config.toml
vocab_size = 5628
weight_decay = 0.095
schedule = "cos"
seq_len = 1024
steps = 5653
MLP neurons of a small language model. Each row is named by its layer, matrix (gate and up: input weights; down: output weights) and neuron, and shows model dimensions 128-255. Each number is 500 + 25 x the weight over its row's rms, rounded and kept within 0 to 999. Numbers have three digits each. A neuron's up and down rows have the sign that makes its largest values positive.
Before each neuron's rows, "raises" lists the tokens whose logits its output raises most directly, leaving later layers aside.

raises: "% of the", "%", " weeks", " mm", "MA"
L8.gate558:529525487518491501556532505532541530552496545563465472498490487494483533482473542522523516466509445490502512462489481539535505500525508503492485469528492538535516531485502510481490507479423489513527508475501486506518530506450460507510532518545530492509498486482476507472522472484513528488524478523494477502464508492564494507487488484469471560453479475527509491494545520469487488540466
L8.up558:489528509460493518482524477517536476521570533516516517501527503512541513508452501476490522505525510561507515469484486521541505476461495463476563485481521514500461533465511505497494533494491523524479521451448504519504419491462458458506501483546504506500490512533450518474483510513503542523532492543459472522495457494551522513487478507464492510502486485515507486506493512510483487492476
L8.down558:494525475501521485545521527532530508521559491500476464508468473499533523506511520496476557502509522506525504515469501497502533471480513504506510486496484479509499507515481483469509526445477462483501471474486501512488542468501486524461500482469524473531474486493501511508504529505489517505478441511497466529467517481540541507505483524502481537517507472545514462504516507482476472527481

raises: "ment", "ments", "ted", "ts.", "hyl"
L8.gate669:504507501484465505501496480475496524473510484457463477516484526520513513490503519494503513472477512525532497470496509573534513475494486443513538489463485486479512503529542547527521526547513487477456490475448516461516514508476488476460521512516504513546435535496527482486522529525536486483508465516491521481523497476473455479494538530468469454467501475504488517461492483501501436507501
L8.up669:502507516484442491483484490468547477527487432512511508573490506497511506522493462496452537505517504464496512449512501521524476512499473522519536484542505488535504476496498553508499471560513484499504538500506519507484457498503487565419540484511545504535511564539475524538486523524502470494477523550506507524493484504474509498497489530497497506497498504498512483506546499514452506529492
L8.down669:526484449507521474554467505501492455493493478462510496511489542441492519497450470491501523487474543548486503493514513493513533512483481519514491537517523515536498498520524489485492507495530487467484529484518487476504479499519532501471503479505510501538468526513509492501487478488455509480486526500535538479508516510473517496528474484482555469442513509468499541535517547523507480493509

raises: "ations.", "ate.", "ure.", "ation.", "ia."
L5.gate46:522461488491471450501491495475507505516474517503502448497488478468526555512467485480483541523478522548474494519493515550522519509538506434462500529491508505497550538540521502507528491519481514493527530508504508484490449500521472494504503502438525463515465504490436495491486523460520503514468511436481502475514494477492530532542472507468502529484437525506501470517493472467521506500523
L5.up46:464490526435462499523441458493543522536506527526524478507522474501490540489466457530500514525516514532518506536474515511518548495509486478498512486508503499483517511504462506468536519485493500485517504492499501543495436515524524507577511477548499476521470498527455516480513513507489509513462524508530473487544486487461517520514464482507475521502490462485519463476487491475499508485501
L5.down46:512485519561531538485493476525516504507494500529507484545484528493525523505477521496549496495530467484491457485500454494477544522485498491520543542521491486502477472465481533495510504507490482475518469560493521457534523498515499501506469478507481527482509531503502523509505506447498489509507497521543506520492502530472489457524538435506496493486497541518485524554509516522506512477452

raises: " years.", " time.", "f.", "is.", " season."
L3.gate423:526458460505501494465512466507510533507500533494470512504481532518522519501510551530492506546501507558508498473526503503534483511520506476475518488500494522479532510496545526497511513536437531493501500514478515493510549492531519501524485499479512442525503503526501524484468470486489512503492508483506467486487501477510502461519486504487512537561491530534500482512513519485502475511492
L3.up423:500500545519548535525483539510512454497471499489498449520490491504509520490500469482545515467485492489513511495414528543488502507512557511486500520493503501522517527503451496487506466505512490505481498511484468508511504467444498475498502497532475570533487514529486524492486527452537497464505510509506472537481494479480519523519519475476495460493495544492494470499504430520495521509472
L3.down423:499515538505548502530465486541522496497495522516526498489501513480522524465478465505498517522495471495507518514453480522499549483481485524525480484503519500519514497512483455470509491506497497545496496561503507499494462496421479506488498510463473514471511481513503455516469513468509520499540526483459518530527528491527495511510529495499460488499532516499530483533449489495520528483462

raises: "′", ") is a", "iginal", "ski", ") was a"
L8.gate661:494512536478493452481517472497492504504500494515504492482492484490505503495491515542541518480487562496492484495478465517465546488446500466496488494503506471470487484504520518485520491492492539536474511511482492520492504518490498512535505491527515533469508491512548482522506480474515478526494507537506531506493516473483496522500478548522496525486491489541506456489476503518526514470446
L8.up661:493497495466500476478501452490490510518570469526532484510535475501493492517500435511533491520511532523471486529529461487499523487450447522520493503479487471500491514466491507487489521458519502534522514518538492521498489559524486532539444484488505499467499459523548503502502481483507491528499500519485487531482544445507510510507470534512518486501514496500513482453477527517540503482435
L8.down661:495520493500489523497514508517491507524486481479480492518532505501519514492493479485489504468459483511486508486499475472517484473529537504479435559519462498476504505494494484505450459502511511503517484517490526505506494512480505519501513483513479515506479537524503481552510499515501515510538484484509482473481481491523484531489529487486513507504458485505452497491604501512480521507502

raises: "ings", "ings.", "ing that", "ially", "rup"
L3.gate361:515503464503560476526500468525520532441512495497514471534470488479489531486493510489506499505474520549552493533494513534511478514481500482487512535504484511524482552496485540520518499517518480515481486494446478454482512500528536533469462531471517470502510499471505543496489541480498515504487545486528500533497486547503493514512510538492533489483468530511497509505508501456527478461504
L3.up361:471481520494514456517525491518488508450528482494536499528480495535495519488529494512448464487479510497488519502540466530523523480482507488505496497475522509522459555488471518484513515507491512498486474468468460477518496474542505540434529462474540502432482475502520517500469518493498511527493516517503544534508488501516478489502537500521540499470522514518492513529502506501505539472489
L3.down361:510501497458528492496531495494490461472511538442511530538497538518519503494458483539503445493512511531473502475521479512494503477532516517531450515478457520510491523514490507514485465525471481459504465478511477516560491470550478477497488458509487505514492466457536481493497466494524526461425515507548485513489482526485479502483518480506501479483478494486539488511522499466459491476527

raises: "z", "zy", "ann", "ant", "k"
L6.gate590:510523446461500507494477465496530504483497499494487531481519510504468545490499512472493512462494460503503484537476521538513462503541473492467493521509483513513509491513536512482531519452480532503528496520470506534457507499484455474475475465524505485526489555534469519518493505505461511539522523463459483508479524448467494530460442507511499499512515528546477523517545488528520490515518
L6.up590:487542491486484508477454474466522513491488501486517475493539515510536502531505493496496503469545533513495481500507527531525505517499476499506485533511501482498490489461480504490530523478535525442511481530487513504465546464498438495447469509507526449478490544513514502533511512502508518475503533477498480491480565485466458537463500512526504518450534490492518462509514507517493514483549
L6.down590:512565556538507507511474531519546506499485451491478510506527492471567490519472494485513521518534493511495497510518514481527485462459488513527520485524519507509492511507486459509482516480485505486539443469535501506513531507465483451486535484488500460530498519512474445535473497534493503467498555530493510466520478522516515470517476511520561558460518514495516431489477493481504463479512

raises: "ong", "ung", " Chinese", "oung", " South Kore"
L8.gate638:503517459504530464485497522490483502460500517501506508480506528470550510507515480484508511482510521516490479491488528593443497509540499505464513513462529505512553522489502495513492533481472456513455542516487531512526491490497471466520495505465511523497505502518479491498483510471505527511540497488526476476529476485462503534491486510517533533481471473538486511488496507500488527484528
L8.up638:495466509486484511494495450522510526482455515524542463500528506474513522437451483495493480494511513498504494524525481516515498560482482507527502504496503468489468524502473481464469530490485586503495518557505547494431532483484503467440463518491471500540534521470451495489525461483512486498476470491483451493478504525494506532512522516493534511500524525489513498501493454488507494487517
L8.down638:443506493528512464458468478462495519489480488488507493480520516460542517517508484486512492497529514521482513481492557581505524481517495529463503492465517484489528485496513488485474546475488494509453526526504538507558501490512510521515500526452484532495492489507502443475502503520527513484493510490530478462555510507467518502524524516577507537476481461491464528478514464486488512474522

raises: "pen", "ft", "les", "le.", "be"
L8.gate256:487484551512512495501531466484499426481485513522486513539536517491512492496469495447479497522480525547543526534474457496508513523561522539461506530475502497456481474521486524489421475502490501484500493494466518454541531489519512506553493494505481515520533515517465514443465469521511499496517511474483503501497470484539488522495493507490475523540507519517503503544486502513524513553521
L8.up256:410450472463477495519484487481481511476484500548466442529514464513515489503529494469480504512501520570465477489493445540495517495528509505486457504506503486508508495501524561497469505487511561538513458522465488519498505554488481487550473533539501499523523507463499505515416510490465491504534514507493474524527467520545511489514506513441533490467493499498517516546482487532507522507509
L8.down256:501474503537478539544498483537505550476445521472509496500526508518515506521503470590518458481497523536511523476478477488542493473506522552559531516534516518494521529506489496514462483484487508446473546512498502499501524488458517527507460482493498518515475548491497492496541505539522540476458506466499466494472492500508481489487530460479491526472495481529513487532535510475505504501483

raises: "t.", "ts.", "ts", "t", "ta"
L8.gate538:517442524501521482478479553464472516501521556473534477521510484527511522535467481496457495494504520505491459485463463512490460470513478489513521517519494536532481515461489536440484454528522501541491505525475515450500508565524520456452541461501500458500446498489523475526525518493503502533484462499454528511485503498518475471533466465491491494486503457531514497539490488536532481497523
L8.up538:500494486510502428517481557499483519523533533484532458481440493516478489503555488468465478489507495536438504518490531505448535460498472498509486497484500507556511531491527520461538500504492482513462480466437484468557471481485475511484549452542514493524490486499501511477497546497479493506517466505489498486438516491480473503469540479491487473520497475511496518496478488457517495513497
L8.down538:518538559524480481506554463531487550508465504479484520505502503473560489569494513527501498454484529471492505493509463505476475520502478543475501450543500534534488509490493483484520529456535498465494490533521488433515533511513551481474506461510494486527509481505519478534536483485497507469483515491529479500538501524479519504532488518523538493503510520526513515493565521500532478499522